config.yaml
vocab_size: 28187
norm: "layernorm"
qk_norm: true
tie_word_embeddings: true
init_std_o: 0.0419
weight_decay: 0.0
lr_head: 0.00357
decay_fraction: 1.0
train_tokens: 455000000
dataset: "wikipedia_en"
MLP neurons of a small language model. Each row is named by its layer, matrix (up: input weights; down: output weights) and neuron, and shows model dimensions 144-271. Each number is 128 + 24 x the weight over its row's rms, rounded and kept within 0 to 255. Numbers have three digits each.
After each neuron's rows, "fires on" lists the tokens most often at its 100 highest values on Wikipedia text that the model never trained on. A number after a token or word is its count.

L6.up465:109118137135116108149129058119132092115123129121134173114141114136128122127121122115188160124150115108150123135182137089174116125101116094157122134133123126147125112129107119147117134147136097133126125086129162093116103113142162086129146163125128112131116114107156109139159134124102107162126124101146132113137127140130186102136134108117174139066170135119127156137155148123080092134123
L6.down465:075139094087149135098140106140115130126115119105135155110096167195144116122134130155130115101159107075131165165121116135102191072093136112077115137142094158136159111124133108125100130152144149124107141142136135161130116163099126156134139125146102144137113133152123104127117153156133117144165150120117203105126098130129100089120156102113134164135136108119117128107130068132159085128148
fires on: " |" 53, ";" 6, " on" 4, " /" 4

L6.up1451:136154166154137135124157132112118136083093154133152113157128124120100103157156127157114165110110074143145158132125117096168104100145071115116128132109153119152094186124141147094164135120090128189125126106155150124140160122121119136168090101122171093117103144121154104127080117131068112122126107116111149149116117148152119134128112137139108181111137166106134172107124101075127080062138
L6.down1451:105102106092153124149128163114132198149120077156115139091109141160178155145114172153154156123127133121097149156103129135144151100129074163124135141110161156146113148107092160098110092084081153084129135132111124132143115170129112064134167177121153133140127140084100123153118118091118111163136129056124110120128129116113085152123141136141140172119133095109169108085145098141186111099151
fires on: " with" 27, "=" 8, " against" 7, " meet" 6, " (with" 6, " faced" 5

L20.up1143:168139140131135119091121137148085161166102114158165142131155120111121103139112105161101093163109105101111094096143121119130127141164069144076125123116138145113170102169156099137115097089096133115100113134126123122129137115120122132153159150106158149132131126152135116136088134137098121148132124134120138099085097123144124170086126155154122161142100175109131113146111101078137100151123
L20.down1143:116138166087132115134148125142107111100127154167115143141123116114152142119105148091121175109134106132182108156118149138119123147105133108133107109075143096133131099091109130131124165121114136113141142142124149141135155115128116131103110126152114159126121111140138142162144111140174134117149121121149151129119164162128128115152132124079111117153143181154125162133125091171159137102098
fires on: " by" 16, " as" 14, " since" 11, " until" 11, " before" 11, " from" 5

L18.up1467:124147145114092108090098137081115120117082108112095118158139104179098142097112170088153176173102118160127125124107120136130131154138103087100114135143099129125146128132091152132123124130148142099166148134100152134107192143135161148114156154128130101116131129144103101127128133140160173097114165161136113137145129131085148160117142099112145159134147116087119124104102188123083154121130
L18.down1467:128140188114150124150092096166179093139174119133166134140125114074108140133127104124126152087138121135136156132129121098117141120125119130123145112109087063130150110148110125153128133172115163111110130123114113143162152152144096149105137108138096134099095090079125079120132129131130140139101113143110132074132137169109107151124141117118133117127116150174090096096129080135140132138147
fires on: " |" 38, "od" 8, " of" 6, "|" 6

L6.up288:176135168092116108095128128135132140117113163152143155096131093113130148127114145138093148107139119143155125078089105157145136126125145111107131134137120125099103149146127157096140142130123140172165126122107114153146159105141091099142142227112132072101094099136176114118099123146116160114121097130123125104087141119163123110158113106115116107168089109106094120117114094118104131097134
L6.down288:124138134134123124164132119083112108172116117160105094153113157143132135141125172076147095146139139149142139130123140132137163118117130170112133104142116110118101124094064127167097103133114156123102123121114122131129150115103153132110135125111122194139136146115099115135140113125099135107073143101115117136149144134145104103108154088128126125107135123144129103178126106119137074136150
fires on: " |" 100

L20.up676:124127140121118130129116105134172102152141118118124142097106062130155148124136105156145176093110121119137184176144146103095118104149168125104119122134119176141118127113128109109125139137127123098100163198119099146133142134187117161104085113144149131139148141118145119137127138123196111104111134104137095140116137094105114143149153118128120129146144135133099116128162135081164119106170
L20.down676:148125146156124147117123125117100128165101143131159172148149127139109099142131133174122149183173095089128112104151136154135123140161135153125166112186119125077111088114138146146135157111115132178092155145125103112101112139090118154080116151132134092128140116107145108101077131144126123154149110155088106076138135126126121152129127148128164141168183159090146125112086138121174133118094
fires on: " |" 38, "|" 19, "\n" 12, "-" 11, " on" 4

L6.up95:129152106112162157145159083113179132085134134132111120105154122125107095117127118093128089126116143155128124131168106088139191133086120155123104128109139118089129157110180161118117137145086073140106151126097166118142126124131154147135095125138168123136114102136153173107098124126133129169086115130184079102100114138090150140203144087161129132161128137133152141128149154122102093081146
L6.down95:132125121123184127129117071150139159098115100126129126116146085116147150113100116111095130118101123134117078129123099119144151128115110114159106124157129151151094128101130160100107113137092137131121156126074140142111135154104100115123108148127156111154049124132101084129147108119158140167113092140172130114099138139115150132177161141144157119177084125151129103094120118106119098083144
fires on: " used" 27, " using" 18, " use" 13, " uses" 5, " util" 5

L6.up475:128119133104141121096110087099133086110092104066159165113165103110161078094132106154110074118102157164162126152125117118144141113114121137097106105147146100122134132143165133122108147057094097154111142134082123134114100116101160124182154075139151138080077151179103134148098106134120121166120142165169132123106129115140074130142135138133129109137153140082174163167105111152124110160169
L6.down475:123144117103177078146106109118164140125088101135134128130134094108127125128082153110104139159109164124113114108156117120111138154091088134162128088131099125126125154115170136091148094108154107067121136113121148104139171104132111107137142158103105147168116139122111125133148128140127120130096110153181142130124149123137148140148110105106121173111105128161116100093147088092140126116140
fires on: " used" 25, " use" 12, " using" 10, " uses" 4

L6.up1309:125131135091153090110108146123103108121144176140155100104131110115140116173146147133114130136130135164147132130081096133131141083111132121100149154103122112111103139117077120121121130131184148128123069105115116127135147130123122104163137120122123074145081115101123108090084108139168138148122117124107124144170168150116081090095124095127126122132118129115135143153144098159121104081174
L6.down1309:105080136111094130130095110110116130188133171155077114131160146153121154079143154088137153115141130144157119124137118198148135145165152114111158118130133145165102130124117133150115096171129145109123156109125130154123144121132149117125131163128105142097120093132108139149122140061140151120081132104110153095176160145108129111134132113130091153109091146119138140169174139125112096146130
fires on: " |" 91

L18.up1526:107092139118143117129158115111109162125165135175135141128129110150118145122095146150117121147117131092126135078136106116135125148166071149137141158163107127141099114122121167109151134146158106124113123157134202105136124132110153147114169118127170119154119174111106088131110102089112157143139120136123129122125107117127116108131109101120129143158120139135095123177129084122089136181059
L18.down1526:116141102172137156127114175120131159122137147145103121127129144145102147185126123121135063120166139100190160108135169098080124144118153120106125158136118098117136134095102088154097145128170105118144136143139111120126176159112183128099118129158125143117102149141108144127125153107141144118145136131160128090102151086135167107141150120112143132121120092127121140152128111154101110082086
fires on: " 3" 48, " 2" 23, " 4" 11, " 1" 8, " S" 4

L6.up264:118064159092158126124153134163155142165142145100124130105122115135114115123142120133147149129116135110174157153106098137122171142151123106152139161134119110116127191153136129108136126127117123104142091141135139069149128105138145170140136131125167088143152110118106143136073117149124137078143121096089106153124149126135112137137139187125101104079140119115130131100109081092151098156138
L6.down264:107165124138141148146100149118148142117128125091094116146094144160126110132105159140146114116155173127121152178189130124119167130100107110108110084115156088166150109078119146111157101125096110141141130142096143117130130182105146082121155070151097112133114168094145139134114121095161138148130133137077091118090134117147115127117146149107115137165140126115101171106123149141123165095087
fires on: " was" 28, " is" 25, " were" 12, "\"" 11, " they" 6, " are" 5

L20.up1527:122123174111166096100148146119097122166129148150179142123101107102170112145159147146086122101148113143170114099090168119191166123145133095109120124126127135164147155142099130142111149139093108168181145126114130079140123129098114116117148164088122111139124147102139132183094059156131107120110121121142116122151097139161136136126150124120140127115155109124087091124107100166096110107102
L20.down1527:155148129129135148087172141110107096110111146113115138114133112170170158093136144141126148159165117150144151137112109128112162107116110135089090137173110134095124098125131146132163132123150108096115149137112108120115131173054154117129134145097115081129160154111129146152162062114108145121091135131153139108154171163154103119126136135150153125146147115160113151103126150136166146085161
fires on: " and" 30, " he" 8, " it" 6, " then" 5, " they" 5

L13.up279:146144118103136143131148130133163131097116132131122139119112157162114123128125105090152150142162136121123117139099113134083107071115084119100131129162139105110152129089114121161129089165119110097157127126115105177144128125138146142098143109167167148147137146086136135140128115181145127147111141110124141090143104135096136136108083102140147144113056126131137088182094105114108120141075
L13.down279:162139111168147105116081142126128147159133155090132122155155121107116149109141152105131147088093074145122148155107097149144134119133117141135084182114166128115127121144144175101121065151131089148172112157130111124089118097142114127151190112132112153141096094134131083094150112138135158103168152130149132141162143121128119123123133160162104114124102185115131185099148113132094128133117
fires on: "-" 33, " part" 16, "|" 7, " 1" 6, " " 4

L6.up625:144105111116096130111115137127117109123118149120100090109124139128151130162117163131158169094146185133110089116152106109145159148144126127132122117137149077115148129129141117133121132109138117162107165184129115117154136090100175089123160133137165139067126179111129140117120140141138170124195140121186097134120108104128110131115086112098100108132125130090112077164132128153131117114143
L6.down625:090088158105124130140101115146114163111122133110132087148122107076162125114113107119111124138103139134176076141155129111147135136089099132094128149138123127128125134114097111106110129140139128126135156119150072106148088150128136131127135152106148132156140167124146142110164129154094135162113150148142150134102093123089123142090108090123117061156112157139111138092119087117138096123138
fires on: " also" 68, " either" 9

L20.up634:142131115101125141111136080137126124113158112152114086155130086109099134148165110165131116090109136129131103117126115117171132115147141118112141146121085115145188153107140145118122158123199099144114129131135120138142094140134112140115198139135143147132133118146088165118118134111124162128134123112097146112135160162102119084109155121099116143158156104140108120155104100147141095146087
L20.down634:086127043150098134131114116152148108129149135168089114151164136107174120111141106119125123109109101104157105134132135162098158121143177112158127145164101147103090130145113136138121125161133124129133140125159153112129143169114135124110092127161125137147186112127116152117100125147110175145125081113116174119122144132161182128105078112091133182123081136157119111141135157138120107084133
fires on: " |" 55, " 3" 6, " 10" 5, " 2" 5, " 4" 4

L13.up48:151126098127122126113105151159117128118125106126106110118179103185143105107112164122122109097121135150146109084158121153148153138160132139151137129106129098142170103153188089107095125111169132098162155123125118128151067136150121161112114169102145104112120157120109113093136114149116098115123120107112121144169154092151093130167118122151147138099143157083128089117126152154120138112145
L13.down48:159126091150150112092161111145129110130144151135080159108161120147113139143107095151136122086109137113113151139150186149127114088130155138060137127161118128180118155073127107160136099105072091081093116101121120135152101152072145143184116105136167112100149117140102122102094127122123119113135135119121124123125133109144135118100083094151128110122128131135151157091161153122151157133148
fires on: " the" 47, " from" 5, " and" 4, " a" 4

L6.up601:108124158116129098120153128158148154114108096120132063154181117138114140088150150093060109120147118110100097116130095110112101104140135095199152165086106121124102158127125145131133108134173171158181147114099134155090163133131119145130145149134097097118111109123116108103102132121140117116145134116171113101120126106157101156141105108135148149080135158152113103130075129118115203150139
L6.down601:125121132109156166110113150143095141100133101111116097136127148129092146113090139087098142136152134133117099174125092137171130119124112153132140121110123109131137136123167107105131155094120121109166150096156113176163161104135123125177116110101098139129148160105140152097171111095176107106121110120142107095122151152097161151126117109159106133160128104131120136145160104152157122148122
fires on: " as" 59, " in" 14, "'s" 5

L13.up467:122123096109082123152134145164115121152115155160136117128132149114148144162106141122110137131141136119091180178114101129136111117154126163122132149123174133127149145156138129105145136129121151121122107127100074111108165131150146147146141110141075132093122126147122161110141154164193094085087151114187112080095105115146125125115146163143125118103108089136101143157105084142106209141129
L13.down467:154161075102158162138090164152160183126136089190124110116108114147124118145102167110146163121139178117098124132096124134108113132094118166096153106118106120134134165110101134113143081176147119145159135123153159150138146129141129123149101158149143105106095142085081120127105184117135138132131132131124143165104138116142114098155112169137150099165136132145173149148120178125077100095148
fires on: " a" 20, " as" 10, " and" 10, " was" 6, "h" 5

L6.up1273:151100125120161156107093118118135151136082173179086105111125106099156119193130071139071152118093170136159171151123133124134151155131179120138122138092140137086119162155108115141131091113099178146155113129110135178119071109096117194093108128103180109133159097139160087111138114138137104081104120124109109120121128133124173130112129121114134172099074114157154146110079130139132114145118
L6.down1273:125144147109095148164139115169109127141158094112173121194127139159078131128136128151145172123170162128136127145154144135134133097163160144137154138133141160176190148107167134123114147108124142143114145098148138140103147170135090113125130120128125118121141158130156151146132118116132122122157087118092113076147092101103104124107165140156125125115099119131097158112091154118111110126117
fires on: " was" 29, " had" 10, " were" 8, " began" 5, "," 4, " he" 4

L6.up1181:127149151108154118098115129141145127096159136145173112091140118111128162118147112175144160101140090160163150128095122131119168103100135109137115139124093102074130103112113132117121101146135118187150135143077153120097161121091084153154187174128173126082060134117136141087137112150118136118133137137113118134144194137121132116173095110119134129116126124126113111102086103122107132141150
L6.down1181:102104125114137159140152102113093158094145128189116138145148166144111134162119164100143135149114159134118161138137126137112144124120142121092096116125100114125172103135098089174096112120080200107086099121125191134111128123108141135138103102097144137108128146109161133156136129164109122096052107102108150125156133139110113157107149119141101162140096145109111128154117109128134085107122
fires on: " |" 97

L6.up1446:125145142147144168129097156067143136116144122133146161130124124152111125135125152090093113098132143117110098142110106118137109076135150122170127107096133108132159095172139089184121155077163143126135118148138134117108104131152127084093108173119141122146133094123152147137147137130157120116084121131120120168143128132104138117149165126134097140148134121149043127107127114137138088138132
L6.down1446:114155082127108089125118128162092131115113102132126095117142087118092099161134087135117105139116090110164093102147132137128190119129084134141132136127133118125170108171128131107129137133133133140151168121148163101139099143133092125126107152091140131143105135157117190126117107150157134129165081108121140179158128127155107130170105101108139120084127126134135082129136120123164120126168
fires on: " into" 37, " up" 33, " find" 4

L18.up819:130151116126126154099143119164142167087140094101156107165121138134123116122183154117129091097129113150113107117150129137093117099145080121151142105121099087142129132133123146110143135095127107059150156171127159088145122150154176169123125132099131072124103130132100105128113119138157099114151133115099163131167136162165146131108162125107113140087127131124098117142126124174118150122157
L18.down819:097144094140120128148112104155156118145160119135102128132118113132128151105121092116164146079141130136133105123111185116104137124135129087114134139092117132140109132120064145129158142108134124123165158126078127126132120119123095142127082075143149120160081072077108096143147120087128153140148111132116106144083104170142162165165134106121121132136132136151111094140139126165138141124156
fires on: " the" 80, "|" 4

L6.up325:136105155102115124145120093077130100120148132105146130099127137131160131115123140136142130111117079131110127103105139132113130138110098159127120120142109122101164116103117120138094135132143114084128146171119118123135113122130114121124146156125157180103079114123165137112148140126127094141108111154154143147114122152148157133108127170115128107124121139128090173110148153103076125126056
L6.down325:105143122100138125150074127123100130131122122142127149144140123103117138155153114163146167136117095157136095180147083140137137129129139107086147155109136152169167135119154135123111109124097143097145153103143135147110156117168132118131102149151112163117133121200108129107133133171108120126110144097123118122171111117136119090127123119115144168120132143138129117147104158129149103115163
fires on: " |" 36, " -" 8, " \"A" 6, " election" 6, " \"B" 4, " album" 4

L6.up1475:124126140090091095116129121114142061123136134121163093134104117146089151158143129134168109113128117124111145093141086157128105126128176118123146142118146143133156140126165063141172108122116121100174106084114110108110185115155143126170106167123109158128158071129097092133110115057146122177088171139152116109110091139121117138148114134105147159124131117096145125144100107138161163154123
L6.down1475:150141133152146099125105145128133128135116169177096149146142068115109114128146095152158119135135115112112161153151092150109121100112173156141090118124138174157129113132108112125136096133123148116149070164127096147117163077097112123121109125101118137175103119111095092094139125076088134145159158097092162137111104157145122149186136144107131166080127139152123123140119133123152136182180
fires on: " than" 20, " as" 16, " like" 4, " alongside" 4, " along" 4, "—" 4

L6.up455:090137124143091149084093149108169155179116130143124171106159108139108109077111109128167106120109137133152186138159148143105130092111131097150128111084133167105158113107132110095105158096115160133120121126096118102106115111136164105164186126158100130105136108135117110124107100129116129115161161154168167143102085149085091109161114076091146168138171138122157135126157115135129099117120
L6.down455:146136103108134087135098127163113135135116126153139168167154152126161119125132119088107099132156125112156194156119136139135160140143125121136152112113111101101125143143066082111124149081144117117119107142092152142122141104157153085131144103148095166138126126132129114092081050121125115153120140107124119157139119138089122117116103127120131118130146142100172143132123129139170130111119
fires on: " Gr" 45, " Pr" 11, " Br" 7, "br" 6, " Cr" 6, " gr" 5

L20.up1050:142112122146155109136137102132132171096115111126164115163166110166074076090090113125155113141114122101114128130169138151051116131130120150151125132151083168143138111098103140104087143129096122159142130132114114127123075102155100217126142144116186163120155106123140167112132154150146131106117158092139101151119063143084142117103148125103121139144152141120107139166089109106143115131101
L20.down1050:139158093132113118108118183140140139148167140145090103139141149083111119152105134145138098087149119112146122108186167168146065136129115168142170142177129147103092156112135170143079122114164141108141100116130136124124115130122156099135136095144127152132176144088133137117117127112107103145106163080139170107125170097125161088139145121110141099129134151143142167136094117176145179108113
fires on: "\n" 81, " |" 7, " 3" 5

L20.up1511:129150098161152092119138118143104134088103145155101146151118163071124130136113137098092131113106125140107109114100090120111124147160143112151115131149126154100134125143078087107104132148123089127134101121121112141119084148106139105148136130173153133150105114133189197099110145143104109170112145142094143144116095140137124097075128123127127152158147135111079157135110142157118141130135
L20.down1511:102144129131135126124169122148122106105119133143165139170124122112110137152101115114167098095105088136140167139062103156129125101110087147141133152115135155167119151151174075083210131098110140102194141133109145137089087158200119148091114106137096117114138092104151117132161132112095105146143079151136106101119143126152135132138137141149142115095116116103106148085107149135110119138131
fires on: "|" 48, " |" 11, "\n" 7, " 58" 4

L18.up873:154098140129109127190112141123152155148101138106151111116117158137117126125106127148110118168151093087150169129125107149160137094118154098093131144105145137119097156162150154107138070142168122138074143125088091076094129121145099150170146116096146117174155154124123088124142103136135148125145126137128105159124102094114142106077178141146153145125122157122133119136141121148160128111088
L18.down873:115135113164152149113126137094116122104144131148132140141162114139133100155144134162136127099139101147088104102122135178173184104162102122124148152129116100139128125096109117127109168140138141128112104097145166093143152112127116146142098139115131109147075090131134143146157136092152137152134121111139124162132155139132143145122144096093160115134167166121112102162155130128115146154167
fires on: " and" 49, " also" 7, " He" 5, " he" 5, " its" 4, "/" 4

L6.up43:161133125119125126187097139099142114149163105139089115099160116133128104181115117099074131115152138135125138142107139168137119160122142144115108104128133112147159123131151124196054134121077113128152143152131138163131112104107130118128119122142132112133143127159150131158123092150141118098163135103125128174127139107119178142150139129136075137129121140098166118168116094139159121105083
L6.down43:111117160104154127091091094101163176121143127187101143125162112133081144157133120126107167077114141146124104119142107130111150120113165129124093162126179123141190131121154190099124156090111158166178137121171129167142130129134129128066126145096127125138146103122102154152102091161087130153144131124133108169080108133083127131129128117159110133104104127138131120131121141096141128139120
fires on: "\n" 23, " '" 13, " -" 11, " “" 6, " \"" 6

L6.up1353:092141144087125118077139128144148132156116177108127153122106111123094100132151129152082154119140124091156110121121116136151103128141071133149109088144115139157126126168129154122157100141163138122081124113128149118146153123141073160157123134157125136111133116136133128146084132108113136089152143165124160153097142115123122095117158141115106130154051182146081104128100125132163170112130
L6.down1353:099184105132111163133121117157123114118159147098093134119133104139111135135137144155123111130100157125139107101109149111072155096112095166127071096074130136156147124168112155078129111112118155124147103142142137106115135116108131131116135126093150142121147155072154112133140134160158148090129163105150072128133099125119148111144138107133130138121131126123098147147102108178129096136116
fires on: " since" 13, " while" 11, " as" 10, " 2023" 7, "Since" 5, " after" 4

L20.up353:109135113143091135132133174128140118115137123133162119110114138142116116119106122114166100120120096103174137133132150068139156173156122103120146138128104130120130114147124124114141124111174128129138164133121139132091118118118131100107140152152133140114130082125144128098166103113112105119128155139117130167134136118090138136134070110110148160142140176109111146143154161118135128143167
L20.down353:084131108146096147139161115169120119147121111128124123101113153126115119141114138053085125129093121149117129144152172114119184154129088157146141136070128110128139125121117120106160116133145153121085118142130128080133086112121111147148145127093141164111150132128130108112119089128130084093097146158094070160143118117165126183166132136133108156161101110098148149138133120123156118153141
fires on: "r" 36, " Br" 11, " Ar" 6, " Gr" 5, " Er" 4

L6.up353:127131133114145097114152100081131136153112116094116156135130140126131129126112118071165210163147127145070157091184179110101119109151144090162139128115111103109142160103098125150098159153137175114145131164075113139128093117098120143152150125085137126104063135127163126150143102125142101118094167156150127104138141155142166165121153149115125153061115104157123167117115153172121134125126
L6.down353:142109127146165111117156112149116142155153142091139164065137093100158134093117125122134101124137125102124124154149103112144148107115089111129139107091119157127146132118098149149113145133098138129113158108133115150147138121138120153155172140163137112178144157145134112133124162135125133117127145109159141102136139145137100109124120131101137113119150106119163153138130137063155094141110
fires on: " |" 49, " +" 9

L6.up648:163130149103097131130104120103145112141167097073088159117174153111177119153121143099172145122133105094135093137098077136155147134088092110108131121100072158081115111134130117102140137159074132089134118151143125089143150091148141111163118096145102123106107108151123117145098124062152105129093125133097095162124165125122135131145128158141093088098159179126139140130121083120154112133111
L6.down648:136113145093120124104088154122168137139145125141144113132124115093076145119138108113087135107103164080152158177169144133154111158098138118101099125143153112132166078103125161135116134125111165154143161123108145161137099139109135147134129087119124120146147096065116124161150120099141105084175165110159168128083108117118148135100126150144148164118140133125131121110108131107133087106170
fires on: "\n" 89

L6.up505:162079149143121144131095126131105123099145103101135158124140102083122110134141131149180157133092088127124166129100136149115129129095128123119147115145083168134137104129136115099132105180093122114126123099075076166082124081134124115178072085147110110126154112104132124136112126126137109145154091119133126146109118104125089129150121079157151130150161159089111187149125087115174155128128
L6.down505:149118112098116146104073157118125119150158131117138121137120127105158169142118114144108109153081122063121112147160138185138107193118150151146138091108114157125102124111095133124130121092115115161116129119138103090116097135107146129147125141130133145130120140051101148115146113090125148127140139130104143138096094159150144134173143127128103124089128096130148116143136100158133100171158
fires on: "\n" 50, " They" 8, " It" 5, " addition," 4, " While" 4

L6.up757:159141147136111104115129127116093166101136172101114146127104124115152111062111145115161114126106151095139133133124144151142102132158144127079143113143160080119201153110105107181112138045132094119144148107136146175106134158177074122121117140103100113117128135133117093091159168122138127113181124120115109135130136123134144149140136178146100195126123133141129130107161139126139162119132
L6.down757:112155087152156116099102098117096169118102101146102134157125139103092157116152128149135125140116127120173145131157138174151139112173151161114106118107157092151144113149135098095135141149128121116142125134162136151151107136148151123118131140071138125134119108114141139082140119134154081140175126118141097148192148117187147101149166105110141118141126136113117128141127109128181110142122
fires on: " up" 37, " down" 8, " set" 6, " 0" 6

L6.up765:144130143131109126106131155120158152114096179106146100120110118129180099125112164108107109129146122142138139130156090094128159126126202147161135164102132146128099092142149152145110096099094134188141119116103120094138107106120099124137166099113121148090084118174062118188113128177122148155163118116126124086158083093110116122089119123144129162136171110154142128090130102123188153095113
L6.down765:132175124118159159095125158123138093092137084132117131079119137122154155145093147130113161168153101151112138107129128130167126179078087163103139118114118169130097139128104090158095143096140107147093160116122105139121114162124151142162121121102100142150143159109155140146153109127160161152138155111136135132079174170160121114148145124122124122116125150118130113157148139166136125152152
fires on: " and" 15, " /" 9, " NM" 8, " he" 7, " NP" 7, "°N" 7

L6.up644:131110172129137113124112128169140166111140120160135136097196102132086097174155151154130138153177124171141169127137147151146175121120138135077117128076089103094111119129106128128107125157165147141163106144124146135088135131140142118101117135118105099149098131107176111103127130172139144158101150106109173112101149152109127122103115137134089139132117135135106181133134101139097129122148
L6.down644:130102081144132135112066128081150096144150136150106117147157128142124144120137166093143131131154134132130155161133116159156150138159094119123123107116125111168081144103110104135127151098129139131090113113131126166131118178107168110081121159097125128107170103086115124152148103164117118122067123138140126113126150129130169113141158074136095146153138160149161146130119125106108129128095
fires on: " |" 98

L6.up1255:161107129154115137103106140124140128130143173177089146127131150146183123102149141136143091116161113202131089144181153123129137121130122129165149118099126162095075134146093087121128098110114125148120102099091117095151140105144159090100114164095160131135148165110155120149125167143152124103156126124148091145135100141152134111137110110126125144111115107159130117131118134109140167055139
L6.down1255:121097127089126177149105117129163129147131107110147131086114113104134116147115165128172135114176106107094121167164125137156150109125085144106161160124120108129091150099129134135164153097126131128117155142140100113101123183170127202113117137144113156165105168165145104164170136103168136166154144165148139147146084121096095172105151109112159108110113172163103124126085122154157131121116
fires on: " also" 47, " even" 12, " station" 4

L20.up1490:136141103159104086149153137124126111119153096185120159116120131123143157103121126106125138099124134161121194135119124123112128107112104094148108096142107110168130102156065166110125121157113068163110117135108085162158104139149150162143147133101172133125113160107183125133059117149136049116141133120120148126129119107093124157140119149117105153104140128114161114144117155153129106160096
L20.down1490:101139161130095122163145183142118159129144143143107111148164121143110129139144149162140138146141088126120141166134092145134154146167113146111112148164131120104162132151173126120133149151100099120158136169128143141152124140141131107105084147167101127131148071114161135106143139112140134113146162106104085123139131131099128190174171118117168148087132125114109178083092160145137161134141
fires on: "|" 35, "-" 11, " |" 5, " Block" 4, " Set" 4

L13.up965:151162101140124155123147123134138120108111131142100132173141117118075146112096118106135110108140138136099120076129112154130135113125142108144145105103083160141134148113136148103173156126123143145115137149124105096188150134147108095097086143113155083149074144107153085179127132161116119136174134147127161140134137152147144071136143109134098116113103134157124126139124119182159171091123
L13.down965:108113128120142135146090133149149137121140128140123111108124129138120152097154128148128162099141110092130125120147115113124159114110151163080091099149132117169108128115121143155139141106058120133150110119123157120130127167121107147138102148099158133148117109154129108136163126061113080158105136143163102122095164114102171125134149159112168154123112112160148086121153123126140138105187
fires on: " the" 53, " 15" 6

L6.up71:157178130135113099146143121109137122168148120123131104124098117065160135104123138157123101068107134111153134127099180114156129144140181099113145118118111112206074099148125140147146151090131057168183139130120129064156110125133083114155158161152139137161113099109168146140089159112134139138120170164124128105145131117132145172102157095108163127135145113106135105126117111108097089094109
L6.down71:125139123121101132058114153108131090152179175161138145100156130144112141145125144115152120109123090145102155145122157127146136132118153129152131107097113117154129142129109110165096136120143118078138115117142128102119107095116117120093110119087125100133124132132132116113143147128184107175125134129098189141120120090117132128113129152161070111116114144164098146151136151127137110137138
fires on: " and" 41, " then" 14, " to" 9, " later" 5, " also" 4

L6.up1254:129140145138168147114103160099136149108138118088113180149071142140050092156124147121093173126121129164120143128079098114119152137159131097194128120120139110084104162151167156094113101138121136143106083135169162080140059147112106179090126092096147114130158128154144103181125110147131126112149147110123165151116138109117117109133143102118132184113118140115134093117093136084112159148113
L6.down1254:084150107154132111118115154165144121092098129091111128119169161183102118121156172141156125160114147129109100097114148126092144144093135178121092137089134186110105127119099116133171132118119147112126120082134166171101137138091123123127140104112125143109137138132155194131123141070134147126141157142063082112082097156129148099094116153129114112113114101111157123114091137152154119123131
fires on: " after" 26, " was" 22, " is" 17, " while" 10, " been" 5, " were" 4

L13.up203:142145138168119094120138107142159130098083094121075120158086150146098061134124123083146168137128101128117143134122121133103142150150143108142128127098067114136105137117098115149137147133139154136096111124106152146134118130128105171158132132130144082145147110140160104126167122137152160126081115114140102106118168112118145147133066128121136091145110156094129142117111171106105109118129
L13.down203:129136170114145121153170140174154114131100100106086148117127132097131156115112125100121184157138103133112122111100165153105156133068119165188112135115097111133123147166097136108110162097097104157074093122136150169141126144142123144127101132149145141126147098131102130103174115114106110095094142139147098119161149125120143150114130156103113114173129120144116120134096109172115165110126
fires on: "|" 38, " the" 37, " |" 7, "\":" 5, " of" 5

L13.up591:144152129133153115160131168105110135104101135121147157132142083126147112113123135127065187111090142106113150091155092126136112106124128112132173097156110149122105179099123173107125111125115167111150135114142117123142131115102105102132068110128157060128151127101120134151140133145136103147092127164096137126129110127181136140152106125153143098124154151172143137095150135148107096153153
L13.down591:121114123078144152145116102115161137181126105100104116104120132060171149092151164115128150129157181149130101083114127136121122124115151128154103154124123107147074142123113129100167172119142094168103131136089097138129104121151107142130118088133111152139106134142154122171125136069141098144121113152124111135163118140137091136133128128120112109129113120140136094100112145134156126129105
fires on: " between" 26, " the" 26, " these" 14, " |" 6

L18.up1282:142145096167108104117128173125113127148110162106125089137122154166103136124157124172080098134096143074125159139123121132086102114160115127121155151115137194172151120111142127133126130112134123166130140079113086107116159117132139179139163161134092114145152106120097110113108128134107132115126116132183093118125124099155123180120173125145081146108115145102095120140114095097150191134138
L18.down1282:117160148084119116133101121161116160091140179151149114149098141160092114134138111143138162117161099143143100116127139138167156072111147149116121132134119117146144141081148117156140148150142159117157123114147114144132100106114069099133139134094131137120124117119087142189146129094121147094145117142105129109167099108102136138097125164139152156138108130112151112146134131149112134143125
fires on: " as" 59